config = dict(
    num_hidden_layers=12,
    hidden_size=256,
    num_attention_heads=8,
    num_key_value_heads=8,
    head_dim=32,
    intermediate_size=1344,
    vocab_size=565,
    hidden_act='swiglu',
    norm='rmsnorm',
    norm_place='pre',
    norm_eps=1e-05,
    positions='rope',
    rope_theta=10000.0,
    rope_fraction=1.0,
    qk_norm=False,
    attn_scale=0.177,
    bias='none',
    tie_word_embeddings=False,
    parallel_block=False,
    init='uniform',
    init_std_qkv=0.0264,
    init_std_o=0.0,
    init_std_up=0.0264,
    init_std_down=0.0,
    optimizer='muon',
    learning_rate=0.0127,
    lr_mult_down=3.0,
    beta1=0.95,
    lr_head=0.00762,
    max_grad_norm=0.5,
    warmup_steps=200,
    schedule='wsd',
    decay_fraction=0.921,
    decay_shape='linear',
    final_lr_fraction=0.0,
    batch_tokens=65536,
    max_seq_len=512,
    doc_mask=False,
    train_tokens=545900000,
    max_steps=8330,
    dataset='wikipedia_en',
)
MLP neurons of a small language model. Each row is named by its layer, matrix (gate and up: input weights; down: output weights) and neuron, and shows model dimensions 64-191. Each number is 500 + 25 x the weight over its row's rms, rounded and kept within 0 to 999. Numbers have three digits each. A neuron's up and down rows have the sign that makes its largest values positive.
Before each neuron's rows, "fires before" lists the tokens most often just after its 100 highest values on Wikipedia text that the model never trained on; "fires in" lists the words (lower case) most often at its 100 highest values on Wikipedia text that the model never trained on.

fires before: " the", " 19", " a", " his", " th"
fires in: "from", "during", "at"
L3.gate830:518517516461521484491499493480546559520474475473497432514493500509509500559498490521507524476483493525499525538495491468474508499451479503500492510517476531454512527478504485460476520509511512520527511524488515521541480482482473536458511457503454513511517485503516530458500499471515511516498477528472503476465508473516495492469501517480480501506554518494510499514502576492491483531442
L3.up830:496493522473499475499521533467533542528487499468480428499503521519499516561469474532493485495458519532498513527482484464464473508458482472533504501520482499445512523458468478494482526521503514521524505544501526505541484469500494506481500429488466485520470501531529535456520485490533554477495497521498499495493507478519519499459491528496473506498540524492512508521505541512502477522464
L3.down830:502540443503538475504464499552482498525510507530508483515494576485490483479536514528521514511471490466478507455486465531529487473509493512482474522476499482452522509438506480510512558550529486486502497492534524538505481489511512517494484490479478477484514542488559477468500526450493482515507532531516482515523496505505491488470516470488467481502492526476495518504507499489498529459519

fires before: "ot", "n", " ", "y", " a", "t"
fires in: "an", "another", "any", "announced"
L8.gate772:517529502495518496487485466521497538497528514554491519474477549476516499467508488508508539408486505500492535495548498457488472499495494473506492457442488511480507469470477520538485521449515484486482498515481502481464511498466553520524508470533463485481502498477484522478461483489504484508506443497483520490509509490479526480473533489524534502499487479509505508529485482484514457492518
L8.up772:485441497508507543518509521503503492496501470493493510468532492489525541483508502481494483519521471461471494502493498530535498458512487481469541492483560484493460462538500483489490510494500463482518476484497465488543486497487456533468460473540472517522458432525532521505498529504518497505505453512501507524536518431495522516485520557472481465490463501534489488495507515481498534506518
L8.down772:529534465510437490499463504493478513522517502514491445520487507443448499514543493500515500497521485491544527496543520502458455516519497462516509481513489487533476491507468462525477535534527481422512451479476475496477502490516473525531464528531462467519476489511480489498508509511494482533466475509500517471496529460494485523483438480475536509541506466514459476517473526511479468505495

fires before: "ul", "le", ".", " of"
fires in: "population", "while", "pop", "countries", "popular"
L4.gate1217:495507523495506473486488504492517520500496520495507497482446578517499502509480483474501516517497471490445480533494509466508457478512463480529495489554508522512538489488492447482476497495462487504479504527506519485498476458508561493526515509535464491517519472495515510526423478513449493488517498493474483522476534533491476482500469486500532499510527498480450482452502511494540491527527
L4.up1217:515471484480497510476505454442496491521500469451510496491480521541504491529492513488531483456503461519523469491465505488521531485468466499467518488486504506534456515484493502507488447504511507522530535478497491485495495479475517474511448503533494495474468496507479510494513457458524521478506537478503476493512502493511523486500514442530503485519458506465487492495451513519509470528526
L4.down1217:500507474479501537513483551505498540555470497492513531525490519454505487527486524496501494521442538543498472501467473466493558516532519463497434459494509500516487494493515472493480520517488517527531499497542515504523496495468490542450486555511488524486506485499444512482515507472528498511519513465524466450502504520481490470534511508458465492467508502481497477482544524534500493481514

fires before: "an", "a", "ia", "u", "ian", "ent"
fires in: "american", "america", "australia", "emery", "continued"
L4.gate227:506523516541487519506484546503516474486499486526496471517482468537517521526511525521486505514497494520484536484462482486475502522540465483476510507468575488460512509497514485459526497502514515451508461566468488455504531524510507539509491536515458498512514517483540539518507502522517523498523521508513516503470506440479501424536499512514490483528515543535477508474500449449486484506484
L4.up227:491494495484521509550525524482492515474513454524494527464524467488486527487522497525523428516525502540510532478495487449502518517446522540485515486504486514505488532522546530517531466532494484493515533506493463538505525480505507488531501439479492511513464539489523474537519487554476521482534508521474490518516501502525519515505465550517473498508513527466484517508524479470488481497488
L4.down227:513498492518483509517473532491528516512490521505496532510481479492522480487473481477520509494516556473521486503526518522517489489478526530519517497516495530502446498507486502504506469513518501547538528503511520525488492547493496505462492469488521497510513493514504452491516523480482531452502526508506504502488495487485492545496514505465476509490508462495548480471587533504535469490486

fires before: "ember", "ru", "is", "o"
fires in: "september", "december", "november", "february", "october"
L9.gate1265:526520482517536554532480477473539492538517457468528476516518503507555460472473475490510523505552537460508555497518494512493524488474497480464501526555487475488495494457505527470516472500500522474490494496472508489479486473491547522477497482548467489534521502552512487500505521490524493512493498526478511520499526437534485513499528498516528513497491486494490520493484503487512474519536
L9.up1265:497458533483519483507495535483478499531518486443521496510484440525480467498521498518573511521517468503495496464498499492502537510532514484490492472519512506498519498455460491515521529474543448515513481503459525458492551520504495470520499458485540497503483506546555472510524542489478502502490465480469511507509474505481499531513493515476487464545507511536513548544512494477512477497511
L9.down1265:500498518534544458515471467503491481517512516491470477520512482506518485495503534500490549516519492554506536510468509506514511497529496471504479463527522458482469489511463491468435495521474479521498504517486497509518491499494476524519514479545483514533474517504530499496500484522513497485489501459463482508565504522490517531540510471509482472554502519503476495549510481496554533496499

fires before: "ember", "u", "b"
fires in: "september", "november", "december", "january", "february"
L8.gate153:502515497524521470562432474502523482507493487525483495507496476529522473491441531496505511507498506473467460486508490524521507473489494479535491497487491462509480516486522516440514505496478488487500504497469535492514553534499479497506517500476548552549535505510523492522531478523517478496545519521445532501514545506521500479479513469494508494477500534538480474510492485519466474488501
L8.up153:541539498527522488521471503509523499473472536465518536523511468537451464456476527502551519477535482452491529507541473473485478483505508518496461457431480497459526493452509486548488454513483474527473532490480511489510507457503520497492455501503524508540512504507483518498524492520482515470530494525569511523504530493507486506521503515511491509511485552469524506520497470496507486475534
L8.down153:513570514551541472525466530507549501499514505482475494497533460528513515451483478526514504489479513504549475505491434487498518512447481498481501511479515483454484518509516470479468487494506480500507511454462502498497506509497508495529500524508546553521517546501546461494531470527484470520545517526490504464537524501527436519477492535502470478485473524528527532559499528493515457506487

fires before: "ic", "y", "ce", "c"
fires in: "american", "america", "professional", "emery", "independent", "conservative"
L4.gate1159:491515515505519531493488501556472499470533480540533543502505542533540490521426454482514485506516455471484545525496483506506494448479495533507489471502525500498480469515489541520465518519525492494497475495497482521499467476477482447538496525527490497495514502504486488504523468485444530487476511468510479537507483489509502501504505496490562540514476513512509458526521487516531500536487
L4.up1159:497521514535495515500486492520520484499539494500465525481481534496539481493401523473511497501556507477521466526489467462505523480497503549488488515466461494500495475494495527507480480524507496441493496533516487505486472505483507481499472473514473505496518533472497485521491522486513535487480501516452502573472473510457517510489519499494513471517475498517495497517514549504552501499506
L4.down1159:516474489509532440512517524452502462432515450521492507515475484539508497482480512496502502516498496517540495471424554530512513468478466522496506512509478546482527486500498537478515441487494437518490466479497505469449472481524549463481516472503521492570529470452502478532511494503492504503482457505491474532499545496489511489487478464503516501552471490487457544505478470507510488508482

fires before: "n", " ", " a", "ot", "im", " in"
fires in: "an", "another", "announced", "animated"
L9.gate1211:521494510497479481492521495487507496497471485502489529495501528478481496482487551438505499483473502492501514496546533485486509472512458513507536494511475486465499436516499503548536511508505508523495520488483488479515518500459473520529502500479467510515475390509514530508473504471507515508478508507506475511488508481517495504501513517452510494475550523553528493545535520482547486462522
L9.up1211:515494501525488476474458519541467493517482522514498518518550525485452523515520540499482539469505477496540500449512525487497511469515496506494490497466512524541506453497488525520503483517563488498461491525477469506482511487474500515546474545501486516476483493506495505487472533524487505524504483481471545546475520485488475519477476486546488478521484500524487492482528513529469522467495
L9.down1211:502537521479462500454456485516463481496491526481522481524475517479444496484525499510505506501534496528491547485452560489484517476542520521509513490484529502537548487505507463485494545528512465488460503541477466472532476502459478513521468499545477495510466533522485530506455539517467508583480494513485536520501517504474507517413476529493501519515499457504497491489458542542459489481502

fires before: "il", "en", "er", "b", "ous"
fires in: "family", "women", "federal", "families", "famous"
L4.gate171:521504473461452516497537462498521541501525461477493521531479501519486486531520532500501457501536481517514520493492525485519462483488485513467548495485488493532506457508468494486482461506466535476497476523449514515463495494487532493558515492506471495493509487494488463519552507532547513528506509548474525477501502494479493520508501499513497512471526466508510479486475470513489495518518
L4.up171:492551499477482512532474491524474489540502485477482518503441512478511571488517478493552497497478485468500490474486527507500512505489494512467524489516490460507490512518499491503493443527530508527510508512488471529474512489512508492484494511496553481456518519500483495487524516505459539492498541500480487490541474493496543530449488515511508519446477495506580486516507508471496461518526
L4.down171:506504470525522528464499469493492495482481495475494517508505471515467540522486525462503506506457467530463456522464487478466466531485528504459526487464503457527458465494475485554509500493531511484516540527496481491494535481503476472506572460516509503510475508528524509505540513457466532525470472527480495491456492478504493495509484516508527517483488498480439537485521494499489511469516

fires before: " the", " to", " a", "ing"
fires in: "of", "according", "as", "considered", "called"
L5.gate376:514513492484501551491513504508506505491499532515455528487515490472513477469468468537483466479480490443515473463471522473458467519480487491493553489492518489465499512504509494489502489477495499500508493532512499527519486519526455491527465514439486512493510490547530506514472502514496498494533513510489523485496472537468510485451519492539508495451501512502525453516507473512518535489469
L5.up376:532531460448540561534476463531477518514501502538525524543439469520502488463476514529499514490482466486521491499493527487481554511476505498520490489488560486486532482525516496512490499504514511498510527534467469556503461466529529515525483465495485540515518526484489517507527514462488483514531533504458497489471481498520519508492463526490518474506483484525491486488507493466479467476480
L5.down376:489475479486483517481520469508519501455555512515455425484511497501507510543510484446525527499488488495452468465463495514521490496481506452494505463496512461579458474499459506561507525536507511448512531543498516480497510507524497495511461505514540505530513467480486527519499515503487485478475523496501473489507468491486482502490487482522502539539474490504527516530490466495532503507532

fires before: ",", "er", "ear", " re"
fires in: "however", "later", "most", "more"
L9.gate905:502505524522453505455510519501519509508453529524545533516476478509457525511534503511475493506484513532529540534540514509464548479530519507510483501538522532516514473498468531572514510480489498463483503486509466518475529484516495514496549522489512504475489504474480491521441497519509501497483476495511519507499474497553490541531493490516532502536517544527511528497462501503447498546487
L9.up905:515507528484503479514521513450511493500439487506518524552525498523472520521517470482485478518474518537476516516523459520506569541496498473509510493510481474494541548491484527551509515517486503504559476501469470510495515514489482475501522467494500442457510489497489537519469467521529451529513489511498489507473510524483517473525520519528532515488504499530536467545498497480475466507483
L9.down905:500491486502530524553545524487525476505481516461473506510473493487475500479521465523502541482528469480518490508485496487480496490497504511488521537533494472489484563481499507426459449489523489473526490526461461491511508534490524493502493444483492529462523470453509499522501465515491523537548488497480545517460464485522504507497513492495477521468469473533456457465510514475480521513482

fires before: "ed", "in", "e", "ing", "ation", " in"
fires in: "found", "business", "founded", "founding", "foundation", "decided"
L3.gate697:495515474500473547526529475520530515488465506519473520543487462452479472538525522559476501496517506454487512464520510560450539440533518473514490522483498489510519522533490509505494518492502500489519511522506525477496485502467513532486536493491502492467500495453522481508472449507519493525525531461477505488480491528531478506493484462564498501519505507454496480500483508542516490529535
L3.up697:529500483473500519488514507531501511503505491500535488504498500489488521506486520512493512523554497473492476461487468486488506450438488506478491511465545464509537504442470488486499472516500491445520549481544489516473473510520499538501514481512523518459461502506490528512514507488486519472558482500518523501496509511503540476491539477477490495501490480482489489505462495510527487523452
L3.down697:514471510513522501449487475512517537476463498458458493520485516515470500517498471475484497557469494486546492504483485521474493505498512469486499452489506489507545475549501494525481486451471480507479489487547493477493486503513541540510555507527457527473482514450527532450502470480543539490518501462472526477495526524504547527481482540522536514514490516478464481471518459502515514524494

fires before: " the", " 19", " th", " a", " his", " m"
fires in: "from", "of"
L3.gate108:449464499479480552500552476536517553478468504488497489527510484529484481515526502524515455501504475538446501493462517459460488466506516503530492497510495501492516489483480499517487511536455500493521494491448512485528496445520499500490464532499477475502510581528509468531476492530455473502490501470470510511478463501474468497467495477475465531501480497516525520487527525427478539482470
L3.up108:500438531501513511442497530505494499482480523494503489509517518509534495493548533487511459475480466541488513467467499468472513523515492485549471502513444498457534476478448503472512512553484463533490481455489518484464486440496504517483502526529479489481492561495474510501509513541441455466485458491489510501481484543492494496497500507479478505498503498493508491480523505451518534478470
L3.down108:521503457483551489556522511509516530513467465478493497503501532509503512517543524547501453474483492447452451493453474552508464505488505524496515529476498517484528535525521456471504474522479538528507537554494489469542483484484500462519510488517498494491493485514506482509508504527518520526460504507451448538496541492492498496510510439502491470542498520488485517504479532465508503451511

fires before: "il", "s", "C", "ous", "mer"
fires in: "family", "town", "township", "townsville", "utc", "families"
L4.gate116:502513539460527477476473527523530509469511502537553505500492495512501532502498501500452501505477508499479501481504525487494514502453472512506528527488483501503497452495485495507501478522557497478521476480482533459475489498523534481519472505499517466519512488497497474464515495502505527518513478502485480447494492521538496471481527518462447498483497494505483473521501514515464506499496
L4.up116:483507514489550539532520497460505450454482487489501521489485482506533494502446537484540480544503516518504483473473499473549444495468494498465521480481469495492498465501564515454506503480507486488514498470487484533470486522484545495454504496468474505518463510535491525490494490587509505488534511463488545503517488500472490500471476497524505505488509545517463502499522498492476467495536
L4.down116:525484495509496498497452503534523491482497489474499525477488490517479502483521499497515523550538499488468474499459486482540468492466499523504532471442502470460508476502533530432516523469509505532488507465494492508445469519492497427472520476484498543487449502490488490477536478537478513500522520468497534501474497504516462505481503473437514498496501505511461509434519544558436505485489

fires before: "e", "en", "il", "og", "ent", "es"
fires in: "time", "biography", "times", "science", "similar"
L4.gate177:542513522488482509535498489506545466476488517481508535486539496496550480536477548514515471499441481529482486487500484496497448502482451472486481527514492530529510472508473452493491543500512489476490482441483507532490510519536447517532481524534472472516502501468495493438518529500517525498529477472549472489523494511485490488467474493494540500463500507548534486512511502497480527497491
L4.up177:517488516538486494499472503481498483517509517507513552492545531522537498485478504488486529551470508491523518481448511529467466484467460513526497503447475495507505494500492479520566468511437505499529483548472482490504497490520439451494474503522510504532538495464494489506448510482483505505519495528514499482524497486510464506489497478497538506479517496573539521477534490486489523508526
L4.down177:511508470449483526561467502467482494511455471484531502481514563530462503531485491514522474494494495525493518487448484503489531513492567508518496500518525527535495476469480469542528504491498491489497452504466467477504474494518508504472461481467504474474529505514520457494512470500509519470520501509542548510487500506509499464526486444505506526486510518504493492486467513476512485542496

fires before: "le", "c", "in", "k", "p", "am"
fires in: "people", "nominated", "nuclear", "success", "shopping"
L3.gate576:490507524505487446477497456512524503460530504469476471495449484546513495484497501470511473454449488513543510469482463470490539508497470477474494551477469450487496446485515431521494515511516502538525520504527498505516527484473556494514488481514543524518522487548483493540509513480509506513490528518466492459487472472528453534498510506500498472517499542505512504522477517493554526523500
L3.up576:485457494497489504477517462508504458462506532466541525530477525504517556492456509499484519500514498524511518466484501512493469494480460474470488479494505428537491457488486461491498473502504478537536520481496497476486500522519514469521453478528512482492541506547532503506493509500522497501492526506480499486517511514519535506481505471483488460507514525466492507506487513455513498498532
L3.down576:481477481505528471471526477491512473509482511523533537499488538475487502460519496508509487483473512522500456443484542478484529507453525462459434509493486485510512481461507510486491517496496514490525522519492521502537475517508500485486487459520480498493570468479448513512541501518524473477517521533495519517497512470487521467520510486488537489484444473457499500524539559491517467505517

fires before: "n", "ber", "re", "k"
fires in: "when", "october", "where", "norfolk"
L4.gate481:503544543498477490498501484489463481540478478510547508517458500505495508496465535538504445511546512425510507505495491505516483499549470455482513485501519544473538501486476474519512516505516479483492421506485510486529475514494459481505503528538479505472555495512506521502451529549499512484490527502503490479518510488498494512506513447518529476451474533534529508472487480458516476526509
L4.up481:488497522461488564521478497479485512505520461496493523475521524483546504507495526478516474518480528459471537468509499509532527451533482492474531489519537481478540515522477469488484515471523469511517472544543505524467504483470448473501497518535478498503482471542517511486467521547509501491542530454520516476472527499482495482463470439457500470513494485515537527459463469450514543527504
L4.down481:513514514487456493518497494527504514527525542543515520502518473519489504488532464522487510513512505486498541538533516487487492459524487436509497494498506517502528468502463523546503567511503478514466464515521483494523453527524444473494480497519444485455492488493457484489485464492492492513483499475506429506503507465474479508502469483497507516476436533524480496528487479494513470514539

fires before: "u", "p", "ct", "an", "un"
fires in: "april", "january", "august", "october", "july"
L9.gate928:432558554521511480515509539466534502512479536504528488498501457503503503509479464503516490513522472459483466514481478507508496495462493501525536480518529519513531518545482500532557509512459511465532489537486522460507538488545540494525502489523487550526540481491571488486475490488523494524516537466480511542523511516510511533523472499540513520525496502523511601492467472541538493489532
L9.up928:498504518525501510485521493530520489513502456495474527495498441512499488531475478512503571454471471532519494514479523460493452501499515455493474482513473511502482504505529523525520495504485512510512497514480447468478468521471457521498542497464497506546495501448519465510483511536532502471454499512528495464497519442486492534500491531449510466513486494492495501483497526492511503469442
L9.down928:491497490504518519476494527479543461515504485508514473487463477450511458505482522535482512492495471492535496541510452510510543508502474516488479516471532475485518484497508495482536490516520517495508473480533496551509517464482463514506556475476476509428506495502488502503526490437504485510515466529526461478468540495488525488534507481515506511512465494526473520486534468500487495473531

fires before: " he", " the", " s", " it", "er"
fires in: "when", "where", "because", "how", "comprehensive", "power"
L3.gate929:476505542485522517513487534478503486442435525514543479476520545522488486547486523513498494517496493467524506477536489467479523511460491525496547472477499501540546468481499479491481504469486479476488541520493464503477485505482449507503502491488523520499471500515493506542470492567538459479523527482512487501493503548536498473537493512493491493505492521525524498506545510522516490495531
L3.up929:509496591461513489480521470503512509510506512526529521483488535484472512522516481480459510519500534482477489498474511436503504527490519499467535522484484538510547459501486494437474521497501516465486487500489482513542508492473505464498522437487478504480467499493535486503512477527542524485519485493446487477469504528526502479527509512477478485504462519485501504553478502522514498492532
L3.down929:532558475496489468537522486549533520460490491523469538494539483512498504538490529511483455494500479474495496534525493517501463523483516478447468523491512532519544494497488526463484458511486491474484491558517492493475493513497501501444491486536518531501477466494485490478423526536504566485473500515503480517502528502501501534501492526535460515472490522497524511501491523520530513496513

fires before: "n", "ment", "es", "it"
fires in: "government", "governor", "provides", "civil"
L3.gate650:515486528486484507502490490518505498492466510465478504506530479491497449468515502498446490462532482471506497477549486487476485499531476496536494482464499503516477473473488515439484512518524543479525510451482488479552541519500505459479510512512501489489483459464461487499519511520553492492467515519479512502523490503521522510490483487481487503521496512497517530509585501518493504467464
L3.up650:456537485462467474529491502432501516503487557523508487493488516474519498501504485485511504488531482507485478535498533503501552535513478497505448532535474471511493498515496495561444514505502508485453516522518524534495484461502471466501515493515530535469453508480517501437434468536513477454538501495553508495496490509515533464520509461471483538485503497513490508503492509491519472521522
L3.down650:508500521513490511494521504509479534457521509515542512456491502509506500533488490508523501505524490497490498497499541505443513511523485531524473539501568495522484498502517477521530474429514500482505514481468479489510504504505523501480498471516508494483482485507484525497494521504499519504494518517443464532444494473496476504471474538517497480536534509469480523480462481505485535502488

fires before: "l", "w", "ong", "b", "th", "so"
fires in: "all", "between", "although", "along", "also", "about"
L9.gate1005:502501531505541519491519532491567495476461467530504508492533476528499507525503516513481471500541466516496525481513470464460500514492522499484530511483470508503505478489523507497480486479466538447471499472483462487542498517538523485466521452499470493521494505457435484528447509504502557429489486502512478492519540478514489498520516519523526480529460495495461484515529515513494518503522
L9.up1005:507523548507519475490474480534524521510467494482553486527526474478516490528544530539535494497520478521517495473540499471529494494511523534490515540508458466444515483529495559533496512507479500476488470462513481515455522486530466499490522447531483497526479464516479499535526505508485502476552504464486457563513468485506457527491501494499477508491533517506504527514492500494493534454524
L9.down1005:478497519435512470532517467504514516510500490470543552466520499496495479482484509537527527536479500551510477507498445514489504486518516511494502507458499512531548479472509460478452507500531519504511483482495500464516471520523538464487529508529477480529533501450486492505481482501491516518505526460520514474489511471474509449504527506550504503488528503521549481529508457492493505519507

fires before: "ment", "ch", "or", "g", "ce"
fires in: "government", "french", "governor", "lawrence", "fennah"
L3.gate566:517516532508494514491512490500487487494516513489480467514557506545481491486517468455512543519483537467529485487502475502492540476466493503473479465474439513519497513498469460487496582495501512515469544500481480507511496470433465554532489504477495509503494543456504493464469493515514534532491523488474501499482497512502506451480485474547507533534502517453506493480512463504489489470503
L3.up566:482517562489443548505497482488528473472460537493483519502522538513514513494550473544514498475531507459500540508505481492502487506484469533542585464512470500503554502508501519466496488500512497511500520508515500505500489467505525483501474501477506488474500476491490493480466511449547491484454500523475430513494531488485486504472471460555501539485496493463514494508514510539513552508478
L3.down566:547511496519501479500482503549484474490534492476463553496455515519461534488518529461495479506538470509518501493464511490476498542479441519526463541511520520479533510512518509505469496515502469532515489562504522489487474542483494490446557510508546516491559489523492519527454511471463484495511506540517477498547514493487491454488514545556519488501460494503479480509504518533467488528443

fires before: "n", "ld", "re", "el"
fires in: "when", "world", "where"
L3.gate1233:492510522510498550517486486471481522527460531496485450492490506503495487486476529528500521499465470488519537497507495517487478472528482515421545510508485528461495481494477473500543542511506463496469504543485500449486533489470514471456513493500495468496467501495507498532540514524530494456442485507487512460504492506499504515473534477530526501468507468517553516462466541497484515519492
L3.up1233:504540517465500484492487501492499500503513516499482490495513473519480480518474520505469469548513518484541494478498481523483501475497532523458528540471494552490485514541507462525531466513484489487473530501509452472506534503501483495481515516499504519512485471505512457502485524543503493480487453512481533499506525504524475443502532465514537486472535537502557534470508480507460590498541
L3.down1233:532493459538507524480486503514492486524485488487472528481463509493494495539502500494510538544509475506506480488484526529505500477527510476488550513478512482528478507477488524578485481485552528504504523476482447478497479510535502474485521502462490527521484480476494500537472518477475493510508498481487521488488516495496509520481484481499496485510453512484504564486477507485493533499531

fires before: " as", "re", " of", "n", " by", " for"
fires in: "such", "known", "where", "out", "when"
L9.gate1300:498517511529510483434481534481493536506505544545489543535451468510494533527513475541497501515502517528498503564516543463486487495490494492497498476493519490513539472512520522515450503484517534512524484497533498458485501489512516542466473483530501513492454485502488520498515521533539534523488499500472540515517486485475480525516523512509541519499477533504510504532468493470475523518514
L9.up1300:546476501463519528456489487493511508486484488521479488490543532483530501476522542493527499491475484504510488484477496462499495518500516492473511488474520472488502506524474546550483518536521516487493548472552473443510503524557534479494454517487541490527521508521497486496514510549511545454523462485474475487489525480487524491495535507531506489512501492514511494479493475492476511511521
L9.down1300:482488462538494488484509483496517523496498505428484524487476486462525494493520497534464513482497495464505500516496455524507506538511484486509496451472511506530464537521530476526496562518500498478479498481516468497511469520471522499507529551477528493527467492501516474502445500502478547455482513485497530454502515474477504496475511488506515465542478498477495494515502532516547522429464

fires before: "ay", "an", ":", "ace", "ac"
fires in: "played", "player", "by", "place", "play", "playing"
L9.gate939:505498502499520516524483461491471517501516507524528468515504535498550473457527519464461498536519484530462524485493516462504456521524510528490499493504445471522510498500517499518529483492447506522481513479521493465531497501512484482513503542483456535506465510481475471508427496512515490477498526497498529564476505519494447467503518528510432508417517483534501483512553479479492502501480
L9.up939:522479488502481495524489498529487523511491529520500512487495478541505517461497501485476504477512503514545514523538495487486500509488504502529461535520512491518511514541514499504466523533516541504492459553482524535536487480523516474532529524519488511509536470523491497493490441547517498514536483504488487511537535463510558522529548520531483538462469478513518475500497407530486502476475
L9.down939:507498505496482472467463523488447509516518483538457504460536527486495509481521473510494527501526524496530522458476472485483506463468484509466507512556521495475484562480484518495482554512494537463484536517493498541494537528531533508478539523524527509510553517521485487504515496441502518471482529514489506504494527480488502506509484523497447515492477504494503539510506512560534479507509

fires before: "g", "r", "ct", "ep", "b"
fires in: "august", "april", "october", "september", "february", "january"
L9.gate390:478527475505535522543496490470502478497493446479503496516493469472483478509477476508479495501477523501514477476508470497515504536512490493488512496529503483537513494458525492541510478465506490503492494466504508498505446493507502527507522540484502507506477492487460463527477525474515463541490536536470488517501508514549488530500523499571517495459446442537525507508485500488498513501478
L9.up390:433488514548493497536464511508514500479491521477487486478504469518426458508462472518568493489491525512484469525528517521514457500562533500509451476507520502497514522517520519540555506504471510479478531511508431501524474542467527474479468509521517467528487529546543516499500509444513514516508500504494534518490499488482510503501471479540493454511480481517484517496498495498533533474476
L9.down390:478480483481556477491512439490509508523491492513521529499477488502500502477513493507486506516469431472536579511493503508469504467483507490478498535482535459472484505530542503502529467455473481459520520508493481483498502491539509503509442516510489496537515532482466487510514474465527498486449484505494481525504504480543475514528526493510515510503556483528472516488512519490470499509520

fires before: " he", " the", "le", "ter", " s", " h"
fires in: "where", "while", "when", "who", "after"
L4.gate355:469526512476480474493537486502503531475481482548482465478488510522465498514468476496513546487519474460498440495490482469464537522464512472503495501492502532466529494474449501475543504488532524455470492506482472516521535495480489556533527463503489519469531500467482481501507500515525511498559498486502464452485479518482526529507481491494478515469489498498526550488496499474500438439517
L4.up355:493495521530513451495445504490498494484490546522482491509507528499471523502471541476507497489510493486506520527496454503520492536538463513457491499527484525504506512522503515491475520517508469493523541474500542508506517467477533492502483510501490494514458455536505493492499531543515521477510498488557519502530439506502475503514437528535509457473483487536490483510482500461490506438498
L4.down355:494514495505482497545534499487543489492497492517482528511488523477461494496481508499506499471466481478497549483541503507537516546532475535551529528506488466553514537489495508478461433536508510519486499524528485488479524475491496511486444474518501506474480466532518517509499480497491491511492457514522505468507449542468500507492482544560460497497474518519526471510535535487512494487488

fires before: "ment", "ed", "or", "ing", "iz"
fires in: "government", "development", "governor", "developed"
L4.gate679:458510498511477481516514546542515494479522504488509514500515510476485498536493504495484517521521499493597504518519508490465489532472449498511512520514463488534471547518519521522475520497473524501504509529487521481488499500504505462468477455533511444476496475508506513530507507529452522529464510477454541472498453496472503479457517505511470497481521509463497468498532498488472487522503
L4.up679:513506528464528467546495549485507496523459492482484502481489515516527487516507507524523498475514479479515508528531467519514516549529505475476513494556501529491522486489505508528451464521485478492479533503441519530506513525501514480499463485532530504455498517501487515509517482522472466494561493565501505505483513470505511497484502487527499497508452483513481502549557481544500506510517
L4.down679:536500508467480517482510478498489475521522495517498519513485484528488517521530499502528514493482481483488554505510520488500485512492514496514468479489481548499520479554501475505518493464486541528485500486521499479520526478518443523508473502512513531451500558477521520508441527476493492435536518518498429491509526467522528508566490527514498494495507466475527486461499505549488486501509

fires before: "ing", "ed", "s", " in", "ation"
fires in: "following", "found", "founded", "founding", "foundation", "followed"
L4.gate974:543489475509502473491516550526488539511473489527516498516461489502460481515473500513518503538473475484521533518470497490466499491502467493485482496471539492493521483524528518490500522448485503481515475458466536488551460494499537520507482499507493459490492537534529466478476471549504543471533496497491564460477493529470477483499470553500528515516496533491481536505491501519546516492527
L4.up974:535487517475483540498491543481506567461524505478479479553508505510483507487528480517523547546501502466496491511506495483478521497495469486513460554449516498533559500473483530533509463469496494512508481467531509472482525502482499509534495527445525480506477553524514495530510490526514552486521499533494502513498532489507490497507521554537467509513488476533520461511525523455521491488497
L4.down974:487511458492515500502518508527547552521506517445506506514498501533497540531504495523479495544463476460500549541541501455548501521456523483494525491482499516554502485563454523505508499483520529557533505455470477457524505495520482535507480473465554489543500518510525500518515452526490552507511488491485502479477548515514484487530457535489490475531478527523484552551531525480535491514487